config.yaml
n_head: 2
qk_norm: false
attn_scale: 0.125
parallel_block: false
decay_shape: "linear"
seq_len: 1024
doc_mask: true
steps: 6452
MLP neurons of a small language model. Each row is named by its layer, matrix (up: input weights; down: output weights) and neuron, and shows model dimensions 0-127. Each number is 128 + 32 x the weight over its row's rms, rounded and kept within 0 to 255. Numbers have three digits each.
After each neuron's rows, "fires on" lists the tokens most often at its 100 highest values on Wikipedia text that the model never trained on.

L9.up808:186091149145119121155069140107178082127158173122059128122138147092147047156137137138135119126185115140208127090130117077138146136134129079146180150105143098132125122058124164175151141127141215143126093097156160089132110179173117098122104107090144075151103090112122169075152138190135068119076101132156142108160140135085138081092124118159114109130181146118186099137098143113096079149121
L9.down808:120149143132139105122154184157083173162126100145148075166140128087121093098138130077091115095087200099133132177151153175112118165131126085120156161124122111135138091177192100111076094083154080135141103098084065096132121117160147158131106125175141135121116118146164120137098099087073160115136145122083095125092144126154101150167144166130168110118065062094037167111132144176131124092132
fires on: "e", "av", "o", "e ", "ev", "d"

L12.up882:120052083142129120153130167209156120091089129135100129112184086129168119129113163091092132082155184087120187178197117168117085161069106153126174123117126128101183089092080124124100138217126051126158123132121142086140201211168155137099140083165112105147084102073090173130143086131158086154113121112146110108094146097108115147113127160157118089189195114098119107126148110171129116099131
L12.down882:158170156109067086041083040085108113143100172126107167111125147133099092151112131175177099130104141089091069132145115145139169115165145058088125121114133111161153158166115179197218144141123186161116069161118184142068125124096078116124146104148107123093144102120147074144127127120150169094125143118137132154109122161136123105133107111125104144098177145124157152134168112144040161214113
fires on: "o", "ac", "il", "p", "op"

L2.up98:154161072151147147105170135072130123090132129124110128119112173154101116138112179137116069116150149166110109136173154082151134101101195106096122124109148106113089046058090152101126127096105164074113084186071156143119142194139135100163163133116143132162140137133163194149195112133189104177189093107115073163113114128111104104048139102116088091108161168157127085122187177096111100126117
L2.down98:067083178115142103147103147137176125091099082161133146169159081137179128094194122106129197141125124134103098104101123130116089115192114122112143120158125099189102116069194140134143166116130093114173110053186141120049117138091138160153066106144166157131139109095098081151131141077124128044139176159115137121149165147156160174146131148121138141147145071097117144065071097138120102157157
fires on: "the ", "19", "201", "all ", "200", "The "

L5.up544:075158117077110177084146081108123189154082166164126120104162119126157101108136160188154095111103149145107127135125008116125113168066143090104143214110167158134080182125154117137137131146132119120178094153111167169153097092156097099151183092134081130100105125086132117124157135148141151138124184102134169162135135081119101150136149053136135088126114141147128117138095091103174147117133
L5.down544:094143039121129167154141161165113134143124136133060106125131108090146146088101156080131161173144155123171160132134138173121107159104082065112144119130136161134129121098107128109156161132128085151123114086125072090119126217146141178161129132174109107123149130114109129125136123138121062166094134137144099170122157235168153125164066085122080140114129082043118145161163163164082143171113
fires on: "re", "c", "j", "s", "th", "p"

L8.up288:109115135117128121128069159125221096150178122214132116058133154110062133089147181108076152125129136161128143170137080081138086184090117133096150164126155112094075072117134100065120109123144144119139118138142121153136126101145115173178111056136105136122077116117123158121111139117180114147129134108113129137156124115131144126165156160101129203149172147144150128071126148128152053085142
L8.down288:099097163196171104134126126113043136160098111118154172101077126171147154152099121081165117116123083125178109120105091106133160137145129093155114102121144097056190106182206166176101138116145148193103158136105081095126129099082141138110078132105073088140171146116182061120153126101132140111124093076109067121114156132089124066154110084136191106141098137164115131196111145148123148171130
fires on: "V", "e ", "M", "es ", "K", "S"

L12.up695:166156151112144138104135167083116139078181053115104138134196140101126087122098120122091133162163075104129209129147123136125139129175116110102108034149110095119163126091182126085131162188101102112144156160085149086108119102093177161091057139111141130137146169022153161154158134143134133104111109171124129134108090083122138107200093110116168172123111055107153112109134138086130102100138
L12.down695:155178094148124097127087157159118003118186140203064107123093133148124109135170129109110156129130174133143101167085133118131131109110144181076132106081095168093091125119174092135083087138103145063152105094173157124129112162074155100174154147104103099149128067131135107138123162088168126118173130099193140155096147133075161134105155095147144121103150082118117056142138120145133168147174
fires on: "ov", "ar", "v", "er", "e", "m"

L7.up548:122151104177110138111101080100112134087082174243128123162146088082102107088103149160075108166172145121140169116143140090110090135132165076093129093173098142130141132126075152081163127158129101100153162136130098126104126142161123167097200080114155106149127078111057152129110180141118119124124207108109146137095101122074111100137139166139110155130136153158132141126123089120152152096149
L7.down548:111126100114095162100170152144190183129163122110116157124092108159188146173069094144185118131128086103106136153161186134150124124099045099107166118170125080142049130202132129192154105094132132098142144160124092167094139122084149118130157148173120137065130143155147135149136100103092156104180202145136120112142100098160130155169131092113100125109143135076150089095128138156169112122138
fires on: "er", "th", "il", "i", "w", "ug"

L5.up756:144117135073163171130136068080144157093152111164094143149088094178128124115103188115108068116160179128070129194166108144127120193146136085157119132118129173152136097117143128112132139146047126173159129091121132088107146158137126122118132120180176121084156164096177087125150104142075092115138116136143190132099128163137099160126131081086148163113097158202136139214169107152104142107087
L5.down756:142109111178175131132156167163141098139080124183204091122180168079145140104130127104120199155116146111118124073148143117154136071070179186107122177166127203088099132088113092149113121160143160107136176119170122116156084126119084121158111110087058137162082112144091166088136140135139090130118173112112078127123123105123142126117108140110099080095118143096081149115124164130177151146129
fires on: "oc", "(", "g", "og", "v"

L7.up608:144120138096140170129096105130130115172140110175096079113151167115151111117152113097138111087173161087126092121137121120114150134180107094068164111119091119091128144095134118172150132086128115086126110151132101131189099184157163170129139101146151181158075138082134166140048144101096154059148208119140198074093089129082156049110075111112136162127099135127158143147125145122073123158229
L7.down608:183133188134111099117172107147093150153145122121109166150139176055118126215111108063151142124114120146134131105123119092075124110096136154108082109125141163096111113137152093138159132153133136103149190252137061128137096110132097108156112141144126148053125099170077136122115144128126187124124088156099102134091163118062092168165092133146188150117159094118181132110127160151107155140108
fires on: "\n\n", "al ", "y ", "e ", "=="

L7.up462:225111115068108146120106121126123115170118184110178172137163101160137092095170110116093079139093098124145167112124168127106110119135073091171159126131149098055094080147079194183143114199091088095122118098126113109100110181146098116105078145136198113194082115135182161154138109116126121101148157146150094121125179141128158079148153122092109149202135129063133131133111101159078102124112
L7.down462:140092118084163093118149161119097136141132216141151116087076117151081128105129170120136169138162052153103116084110136145125046146143051147106131085071098168106135159110087176071129185133124111095139137121161156162130180177158098111172102138170130150168102168171116129116128121135136182090171114103115117102128096148126166091143185187137086162145084136096083152122074112109114084169139
fires on: "de", "E", "h", "li", "le"

L11.up939:079146153146216176107137126085125093118159120179160114095158105122095174119135114150072120065097137172144197101133137134108156109122087145128141081178177099127159111090193140122161163138137166127081102073077055133155136055138129108084097092094112109126180117108116122129207106139128139140130082112180106137080161147122131115056147123108099187129137090130118149133151136140155101097149
L11.down939:159115113149128100171119078122113163144142121082127127112154133156165127143163088146126110135107098079124073138136122079101118169142151153087127112111057088103163127176168165132082146108159122135145148121206114137097103175110125120127088104233135126112113140121122055110040170164181076148104138156079157097135117170179140098155113178178181118135105171067078138130136136052162097167180
fires on: "str", "z", "v", "Z", "all"

L11.up196:132106131141124095107133175143160137158153135141096136134135130096105122103107150129176105079152107127130103070169163072165138131151154163092136171107169201107141166082085152119113128100096133161126125094155157108141138147089077123121036078112161130163109133063150106122161055145092125133118094105082156169109126153198159110089138192137131133145146181110100119123096176073171103128097
L11.down196:115146183100125146141105108122078063152144136121122086094176134177100111145122121112101096136175107138154110129141130161129131130139165052144110182124124071121102104123127142107106146177142113102190127149088163050169158124206137064134159164220098114131140176112105103091074152125175150135137156140105039149117118141116131151140069139103155130131080138118135170121120182128059106162165
fires on: "S", "as", "or", "en"

L8.up173:086113175102119120150115114112100123128102143154130186121121165154093141144116146083069167132174053082116136088155162169141119128154133072190085150166070126140057112111118102058131141142109139181119123152095107129123109167127074113135171115157180067129145051169163118126083107191128144163187184160107063131122136167101136171100125154132161126186093112094089102097156170129112148062137
L8.down173:123136119140113071131118148109092147144117132078118122157160138103091091137136128187137169173151154134160105124114076138109164130124117154103156130155050134121078142139116144084123125154166106057148171136121115103114149123089151127173106116135162117115109120142217057158118126069135100190116118107121112106085153084167127047162221181063126114169150123168152129125083112149169170207134
fires on: "it", "I", "on", "7", "il"

L12.up561:119121149132108096089133104134118089073048161105135117091141088135092070178160165123149173052138139154165087163168092195111129121215127111149127123157113114140162121085087108094116185126095156118115146127100081158182095145108150108097155094160123138113158145144149149126199125155159140172197131177099122114099168123188140129135140109105138112107162133105120155114093112104129150117102
L12.down561:191163107118139075157081115061156087086182119145046117132106184189125114174132119101099115114129136125102111172121136130149098127134106144042146170107112152126144126126116080161127144116145162140154146114086077065084132156141169117145075161123116126092136130136142144123172112118146110141095155111073144135169127117135134046120126086124231209128087094146170124089112137170116147111123
fires on: "j", "g", "t", "ri", "ad", "b"

L7.up600:109147102075140119140111063097118113134151142089149191148177105174142128077085174097145170115142130169124115138139157076168187138151144113103190162129046139117171119132109101139162122157046149068079095162131156146118097142136128158033103130090174180123115110122105182194186117105104137108172126158075137137114110140117120151116139117129088082139205137134131124101126097145171132094141
L7.down600:087140083107135142127144083090147169097085120125120112133088170090095125129167144122076211141095108148117150158096133150090146148120083139139135122171092134106136100095109118130116129103109143130144085128091155176137144124113103163080148078196115082143117168105163153104114094130160123107107169145077153081142089086077055183122122182125158121202166132164168129157147110103116172133198
fires on: "h", "w", "s", "als", "and ", "m"

L12.up608:125151066138165129083140155161137157059141143140097099136148150133118134127131100087090176114135104102156116158153170142125184077147065236124185101165107112142115113113179133115132110142155143123113057114173110149193126113089096125127133092176153165141156108178177111111122159170134107147140124116158112111139101164117124165139129105109118118122117143106067108140188108137087171146142
L12.down608:149117192130145051192108124082092056141119126150146140128056172127138068111163097122160081171113188131187120135136073085125130142130125137130186181095134133098184134150107137104124167109135145117081151084135145091111100100148162168156171141096132145146121106050170100126116107145115199066150148073073160154126122149128158101122079120120171213130106138108154101071124177148142105197132
fires on: "be", "o", "g", "j", "ur", "an "

L5.up754:121151159172152121084094118089149055171114073118043185147093113117110116120133153126078160147205087117149111143135121123153080141158108106117066136230092141157124152149181185118104166143105124178113121178112133124107156113174122100153123109123124134142097118097150098107149142134217085176135123120096157088123133144184113143115101126082108101141155215129200111085185159114110094174112
L5.down754:098135161163134148126116145088129082136110112166160207142181042126122156113123041097153158080118100163116093133069129089183160101095117146133188142144090079154147144146097103138113134114156163076160129131134089132107126148141112168176071148133154161129150174144109094125102114137150093106120173167111124156129120136104062142099107161122171166075142101101074172176087100105120046122103
fires on: "The ", "\"", "T", "the "

L10.up639:173142132160173166114110082128076187169129156154118147123132138026107021135163092109076137149196175123082078148097157162172134123162111096102159147114105092102101148096145144128175112114159058073122152091123138138143145096142109139135129141050135134123087143148112134151107143102136128094092140128147163093139158166112115145090078121175160097107129147118176105147133185094144127145122
L10.down639:116061107062119100123139179196103093140169133088109099099120142145138062121130106048148128104122165119089171135120094131087120179184122142134124150143123115159095060116151090061105147075157110100185146126177107091112102151125103162159124120151117220132141164146144078115109125105120145146139173160122116063102122104113113186158128130138121168064123187134114128116135168081181201139156
fires on: "re", "e", "th ", "2", "el", "o"

L10.up377:097077066151144138146127130116122168076114127135144149155104137154179128121161137107171134068105161109168152140214149137131052111082100183134141118109154136092133086133167175118112147131127100158067129116121062193138189120128114105167114062115120128114039133128073138112168173146107134149080116118145151128096115157162120099127140163161178131100147122077113138132153115137146088125086
L10.down377:074096133136113062168097163133122176077157143122094143184090069132067105161107134165134109148104116169127116121113142159184162145109110133122117118175129102171134136122083074181116165126122125115083066115131194145106149095117142119169170101116084149110167109118121184153130099119120193134151162125124166112146082142149144192135052124153099132106109190141167144081138101138107110162109
fires on: "o", "p", "k", "re", "n", "ab"

L11.up428:189123084136136121098120096124144139165142123113142173100122102101109184110116168097135108184157139112131162089154151140121147134105109116125176143178037100136161153130108107104178113164104087148110058161184189100173117174173105120059086142131105041120150087137153119136153152170089108142169068118120187154119160088127097125133070158143112119174130103128096145124147110081097145077149
L11.down428:095079107185187081131141097102135200097148046152118115148129113083070130124127121149151193157123139132120089134055151181144128156169155116131081127089119169112102153128137131081140167143151142108178116138166104132122193102112129193109078116169173075120107091136076144122109098156172167115154124116155149145090076122130138136172155091132099117158078136138158115156133073110130134129103
fires on: "w", "m", "f", "ew", "os", "o"

L5.up912:131119142125119122135138146195102124078109060134127102147104128140139083126119142079170074099112155215148116120127147141087122152097169115114142150085084109123117126135128117182115098104030140161096096164155119161138153152108153119119183148126143085080126114155092119126148127180059102129163155147108150120113157129130151128074145188160061161132121131164116135121117187107155176145126
L5.down912:159059119212118180081138092101126157128116135141086161170132076124127106150111104123125111133142103144141102107127122148089202105186179193084134132176135152129208156179172136103083110149148095110184125091133121132124118097117080163135175123120122110110143045141128133170066177157113175094104172126135127134112117154103098177127109124153109077079171083150136105105162067157050127120176
fires on: "ic", "o", "tic", "ec", "w"

L9.up822:104106121171112143132065101158160117114174186112146121129119154115164118080161138107171148117109120102162131116068120209140106141151116096121160118130084108133087133122146136156069105118132126175125200047134157093144161108126098160119087115123143129114155143200057162119135186182158149118138194182051122102087128067086096136142169191063138127153120175156159135096162136129161129126086
L9.down822:165082111165121129078171150051109206113113110159109172160097050136121088128128128159131119115154152175095168104166098094137067070159148184141077137150131132093095216165086182076168121103129122073109121208110115126141097121128145099121182129130143121163079155146156121085120114141139119095083097106194073133139155141108185105112182109140117095137145169110110072161183142180170125119078
fires on: "\"", "\" ", "e ", "s "

L5.up739:157141133118104155108057107171152101150084113108145127112131190139108128117139102108140113121064122147147102111095125159135138121185166211061151129106094136175116113163126182114045152059083120177164143139112173068109106123110174065159087123135114100155128123160175150117130171186129129113133130118172170147144124126069112055124183106093143131084162122191123172141149085169146137177141
L5.down739:111068138128108134131200174085068125096198114117131168159129113070118125136150153142110117145136163201119126078135136113128100175084107112155110134184112082071118161151186091121159070124132122104090093166120122142161147066140133131161127190136134168110144094149115108141117078092121120155158140113136109124146146174160157160125133132133090174111116188105193089138122157136128122050144
fires on: ": ", "es", "and", "as ", "ay", "of "

L8.up185:164139187112096063160154083120113137204124152129057206098139073145122076110112119106111048137124095124127130119155111121073096183147134097147060131154103119129158172106072107101043155106145129155135122112131095160130172067115110139151092154148168118214113123122158148136126087135155193081180136125090125139128173143116082148142132152084111160163144122141158077137153137139105102106179
L8.down185:068153092133078164141154148122136121144069139105156132168104154092092168141185111182185129104139161152119105134072102150150149086155091062115190134091135180127084147107152085112162142106137073141144128108087129123136130204103155101086085125082188099123150141128121133160107162148115091133125097126128089121106090054146132118196194168139190166077145057124095110159153073093141159194056
fires on: "of ", "I", "th", "h", "on", "ou"

L9.up534:101131086110161188138109178133149111189107121084118172127185136092051083142134120148137154112136130111167134105132138144111178136156116159085104153146162158091090115080126137118162199119155163189115163157159177103109130114156072120155082115129158083088138118146183152197122086128095123143149083111137127099117161150130136128145096128040163168125100076166098142169104068127129124053123
L9.down534:099074127137178113153162170171072144158130167173114113098135127145129108132107107086152138159119131166134134139116173136058107102112126131128102129091121130102105166078099089111161130136132145129143074074127131128101187187118065111136150145114086159134109135176157181096052167097144126146134114069125072193130086194142139107133136157149142160066138158070075160158096109093132132117103
fires on: "v", "li", "al", "h", "ou", "V"

L9.up846:162145094054154175113134090145133159094149141153095135090171133126142142159189207101101077093126139116120146094143082080093126111112164109137074133120156123093049133105116132106112172084086097133163136131141154124110183120095099204131091131140145127154116124136174139118151129106138072101103083113151163113134055119165168141119134197143059140153126151129144168181133146201180145130135
L9.down846:139159120089160132141171110088112125125118110171098123106169116099171132107159098082155099095132126102125084171137137124132133065094166111116145154113124173171130147072118094143083159164130203111181098071113070167148162139120171166133173147067152167201053098109074101103144130193077113086113150098157121130167081101145156152165180079122134121092130151111127125172134062169144130088070
fires on: "g", "our", "is ", "res", "v", "di"

L9.up769:109132105110206192119126084149165146133152133119158079142158121145104088144153109138105139095155152126140113164155165144121127146121129144083176114163089189089168115100159130124125056126151142121181160119192185080118142095092153168098125143178077147119090094141069144129097096154107113051114176116106135109137132094099101091145203111106147164143129151165118141102107193072111088130141
L9.down769:176085123182097111169157116114073140117098155121100163143083127163156150125150129097155107141146172096144146126080107088120059066187148045153109137084142171166094125169123167129106118129151151126057109180067039109075155077101127131094116145108121145108112155159115115129143150130168144128138066104147118121096114176122197159163026142149110169101094096128117115177108137158087116191078
fires on: "e ", "y ", "a ", "s ", "es ", ") "

L11.up946:123115180118082104162110159125135058164107116099124145147159091148102116141101126147102115119123124128153097070097164150125183094143104083154097167171161092128182113111093183100141132137139149096074117160139121122134191077152167153073114148094126140193153102076181187166132139147096117188099158155157135114113109041101171199139055131135146153113131163153119085092113147101133161105103
L11.down946:163102099128134080037156162158088106091104100148126152143082103121123141191173121056155139145140150115115143116166163147120138108085175147118146117087078125102106174136148159130072117098092167151124132164156177176130067173077164101168103128156097090113129120142099105109106082124157106065150079107150113140126177175164114159133130154073083127069169156061181138176128144106105081133150
fires on: "c", "A", "e", "er", "C"

L10.up713:100181191095087106104146119115153134132169167138124150107142074108101159101121133165120159119103126040112171139140167141122123088116075172164174160130123071082147111122099099144124149151076141133153173151104108120101182114154104124149068074160133112129113168052106076162123118088143108111143165148140116133043203111115097100137135108139118146159104203140120146152109096173161135106106
L10.down713:135110066193177088137112115104117148131143072155112063130111091177173111134129156068160123136120102198107097142121118102108153115130145050121111080158146152161126137095142171173173154120148098086084147101144118102145085139150099104118133148119082144112165105152203174134123112190123070126190156121135124162186123156149104164125133156161152088106114077147144144073122135122150121104163
fires on: "or", "on", "th", "ar", "i", "h"

L7.up653:145118103140057145107085100119102097147080090104145103115096106083087116140124181115097165059109114119133142093119086150110081115134100124062125162123152139119151165167081174129077127113173167088156126109068141154140132135127154100105224134142171130098200120136114101145113088114123166152097126110143181176112172077171138070097200119115102144209069127160144129121160157137117103158142
L7.down653:125125112136183118098213082156114107192102223150102148110016109127110127126131120180124103096131099171172111057163155227116134150141179092110101109121179071119152133166122143108123153116077153114085130129121134121115092057143159183126114136140122121177108131108123193160157127129140134134153109123082099140147184104147107131145110104171080157138099145122093135173089127126156103151179
fires on: "\n", "le", "il", "I", "u"

L5.up860:109146132102092127108157162144151171188075152143159110077149092109142148122158130104109110145153144094142106171131062121101098114105139113142147191142178070114072102148106083186183169093088165159191114117133158143190134135134195121160114000139143135149112145130115151138065126106128080142110154110091135125057112129157142184116105107128111094096154142103092159119106098124161106121116
L5.down860:111080091129156152109169144093105112055172079079115097151148128138142112120149087089148151152118101196124063097100144130164092193080151132107127143087099139126104141105135189049128142133133125127124156166159122136148130130138098100116169175135128157109150156069139122118068188152150086089128140121128191073123147201134149170150105121115101123166119119126122082167100122140070093171113
fires on: "t", "s", "e", "er ", "s ", "p"

L12.up713:130083115158128113152109112091094179125106066131142106162173173115076110138168123126156147187097131099098176035077067094176175165158119149087139136153088144156190156151120159105159093117124125144111122106126130072118162129126078118166128154164142134100150101120172147149159101124128086124127110060179131138093175120221090114116151124164179108131129103114098089147160134123131117184131
L12.down713:162172105120084142065136132158092137171081104120144149104147140109105111147121117132143141115157097097156146167094145181091119093132124116191163154038063175094151153159155086123099147120088078165058124137157162118153105106125130083062158095132052163139107118114158093172184123158110183123131122092127076139122103187133192100097104097133111142134119145150183136133131114106120160153149
fires on: "ec", "as", "O", "u", "ov", "R"

L7.up855:172170085148097154093092117110095132129108133166128096063115121168081116082137128181114108135114093107183133187120169124116141120149107161102107188125128126200156175097135087106145173159135073107083143134123184130110064129148109132121136125140192179110115161162102169176111100092134158119154115107146175145076099093123106118130143206180122119164100143124145215132130124150145050179085
L7.down855:101158153121103136190124228166080108133129143076129120111148181132069102149153084104093105144081107159108147078149059126187107127110143141172138131108136133108163075089101161170104128059133164103168127151136127069131134119098127116174127129141073081175128134109141098127123174147098089138086142104149121086191145113164152134143084085127091148087128175154126072112091135190100108142082
fires on: "u", "a", "A", "ug", "ay", "ri"

L12.up672:086173127096098141139161123070045146143122065111131122096131135157136143107182189191130121153089126098200143085143144083177169181155187127099077177123089103133137130156126136110158113127132116150174152108148127142123130053121139115139085145122077124038099171144143156115144147099145130092103128120142126125084126124155144137115114033129181131119082140093130089125069200130098093149196
L12.down672:118121115190118091121105130184135128101124114154151177147132148161143083174145137161115101093169133163083112140101103177117148138085112162127189106135119119096147140167110083086113101080107072079138131130173153100093122171125110121110103086185138166101136215157141074149138169147090152146103127124093104062183036166140148139116169132128094080161076122154155143105089050098178104194136
fires on: "-", "R", "v", "ov"

L8.up447:148119137144116130136133141120142158119129177192159132153116131142065129128139182108102188129127085109125102107138151107074091105136154092093116114115117098089171120117098163094086148123080103140140201135128145093072081111129099113117108144158121153174126138167158108155093111225061103120111120135146149093186156096128132094114133092143135109140189096061173108164141160150155124082198
L8.down447:141118123116115177080114100103167123160138118101155105086135066131092105086185103151178128142187111129105154173061137160201108130175144146072151102106119146132114126124127186127103143158160092188077149066106097130112109115156111182157118093147153169108094102101084127123100114144158104145108135144209102188040149132112097102196049144101082088115133157161175144121103140140105055104160
fires on: "om", "g", "op", "iv", "ig", "d"

L11.up516:151107144095126148148100109121040185127112088095119138120151131133153134124108125105171077162109162129157156109176142064117145151151098084101156122107143091133172157089093151155127085111104064145089175165091175133103135120093119102167182132102114144126101180074166177160146070094110133108154118138169119056121130149114069152114112161113133155109105136087144105125163170132189114127119
L11.down516:157163137076107103099127167096145164186134134130187174083120107105114142097111125119121150136144173130130135111113095126109098076091175117138145087153120163106137121073126136165108140123178168153082112155208186153130140124097093176125151101125133094132087154114160137158090105198200126140134073153162020136118118105126163060152085146164149088131123133157138130086135155106146099129086
fires on: "u", "ov", "it", "ent", "tion", "or"

L11.up606:159102162093131080152165171094149084100162120189166165159110150123160175111080159139173084130099100167102166115121183138164085133111128101147136140073069106110111167138081105134126129049062113161114062062185115120096123143154148168074105116096136183111150096149109130104111155182094146115142108146114175139103178207157142162112116107166134115147120141114160155061155097143165182120083
L11.down606:136187136124165173115114098100130197212163149089098169164123046109120108092172123137097111110100108102119056091137092103129183109144139088140115119189085104152155087083166111106119128159193113104129170119094128119101132091137112126154173152146178121114118112179151130109093089113173102176108134117174136168161111139117123140141119103109065125163132113151153116108097158126117133053141
fires on: "on", "i", "g", "o", "es", "w"

L10.up809:126154156097159103155112129110142102104120116128158116143123123129145097135148086125039131098180155166188126179165129156121067130125076082113166094127167155077134134103165088148055020110143128121146109131097132141066130144083145104095160139219153138090108103082124108124117199096098168066138199153134114152113162121157074113172123079146097128114126141145095129081134141152136149125096
L10.down809:158132108087149119178134119133111123149130096128133152123129090161096163143140153147197176080133110132097139113110172106172140112147123098120156143096091148118126207130131121171163112119146102130093173201157116112099150065117126123159076106096152164139158127108106170126174180107146129193130037076104132077113118129119170149185041121115151177126108106035122148162147109139159135096073
fires on: "s ", "ts ", "es ", "y "

L10.up57:141144128083123164122132144117106192083110082179104077148189080223116153123139155137119127091077087172133098110131125094080187147115161121080085116156127145143121123155095072172141078133136090082136124146148105155087102152117084177120176115152129065104072126204110194124130127176091149166152144148114149178078119091133136136143115179111153182129116148116173151145162111141124140155137
L10.down57:143134118105124132116110156128092119055090172098125137141128146129116109128087173159117090124115135089095142120128119137098131105078097128154120158101127148121092149135142156178100155081159131136192057137132104163075227143088073131105143183102121137057129152151110153090093145117117134068096189159209116128158114099170125116114101184115129122148161124121164097109106189127147174110115
fires on: "i", "y", "ip", "j", "w", "k"

L8.up952:113118155159115150147189156102139115157039088158196156107251114133163159135085117109105168135106118092120068101088152128135149129159107092093122174131132133191123179177135142124128113146112081084163112133067150119114146139132148120115163173087127101133152082093150129182163098127141078191144113159172119112064134098110120099169188122134107126141143170070126126126169116100132141165113
L8.down952:141106071138131135168160145151122150167100167175149145105163115119155131137022093057075145190129092128170118114121187165142061157112163140104128128094119172165103076170149138186132156092138109139109120095132134106145103126131146074143164103180111120220109118121215124124153104054139135122151139144099155074152177059117125142153141123147068143169165120126120102153145104117143097173115
fires on: "O", "E"

L3.up222:159162093104135111158144110178117154162149135167182135119099146155142095091108153159151137064066144174117116087187137113073129125137098176122148146108115145147118112089131104133144085101106124122120136142112134099148111167119168101167145075128176128154131174167142162119141154081080170116146094078174064138116125178144151174057199082162082147079166170116067127122179134097086130135104
L3.down222:164158130123129107148152104141148109108108152213106146146141143151102114142043181124097127117136131075163141137110117140053133192131107127085108176163098089154101151152163153134101088092096116151159142101075160133114113101114135104203101149171175156080093148196153104144139132138169155093149177190128077149125127132147163155107140116090130111124144100090132166077116125068111112118078
fires on: "\n\n", "ri", "res", "un", "er"

L11.up576:162062095081135108112091182070097137147115139165179114059123074182169077088107145129160127119171137115126167134129153154177133089148147142098101158165116090137132080128159113162061163178083106070126139131139104130141159149143104165102135096075153127098080086158099119135157125150128161181126150127157078118143136117137157133088103176117135134179104135182179132138157129134153097115128
L11.down576:138094176144127144141146169073105097138060103127119163148105209131109173151158173161121146119110053141127131082145107133138138132107130117140098110112115109069110186058132135184148115118152114075108105097141115115102172105070137202058152151113171113147170118062152152118184132077112089144141135083136118126163163163154108057150132151096086160102100135194158121099080114185130144137144
fires on: "a", "at", "u", "os", "op"

L10.up561:144178190099107064126174124172118099138123111107114161138113166116094094087157177130146082116151104039116134076136109113143062160156136087120191218069102133131140128089131149129129131087124097114097146172093058127117158122141079134137108125133149084181097192124131114124127165120130137106136102118124144143119123089123099096148083190105107164147165146117138160166135112113155171116092
L10.down561:166144092183130150128111095108126165106171159059112101100127116141148114111081064175130109097124129160136121111138129086120182098091167075152109096167165153083128154185074147141126172175141148112157139036146164093151156126170146086124142130113124193166138131111130158045096096078149124176129192098138136133113194149095121171139137110113159119143119110102084144137114149156094072093080
fires on: "or", "on", "it", "el", "en", "er"

L12.up159:121108190149106110203080080115131061152124095130124086116104150066103118070122152084117129129130142149110190109097127126113136132086160044085137119153132115118093120057156145123113186162118104171168159134061157095110151099172102059103128126132153112114138164098202104148142127156088129119143089131131152107116190113173147138090102152090129125152108153174096092094106138133117120119151
L12.down159:139149141091168208143146165123112105102072143144119102118141107140113137090181193133142149098162130131131103109182156144194144153095160114124125142125155163115075115139089098063077118099121091181204122145144116107130093139136143066135091180127145138124066137061096119106090098100103145187091206130181130127144132154121162095161130067092136163134086147096140151092127088133160131100114
fires on: "I", " ", ", ", "/", "ere "

L9.up55:093100145147132158160124173116091081198091173112161092150169179077114119056107180114139141087112103151115140080096136135128091117111111111107113154146195092170114134100130146111129128143106167142128126168081153195113109127094141064179197178129149102148153123071193142107142090150130123129162131125099123116113122149148086127094160111125050164166155176090111112125124152093108109163112
L9.down55:107107086142180149132131146039100049122138126168127147087144092110148110162128141125098146089137074150109066051189131174165130158127200110095111148120152151127155098147115076097137136089114112172119088108073118117092127078152108091120144138215137135138129157058189138145162086105174117173124122106127104118170165112126136109117147118134091113111174153124048117087118130153147105078112
fires on: "I", "O"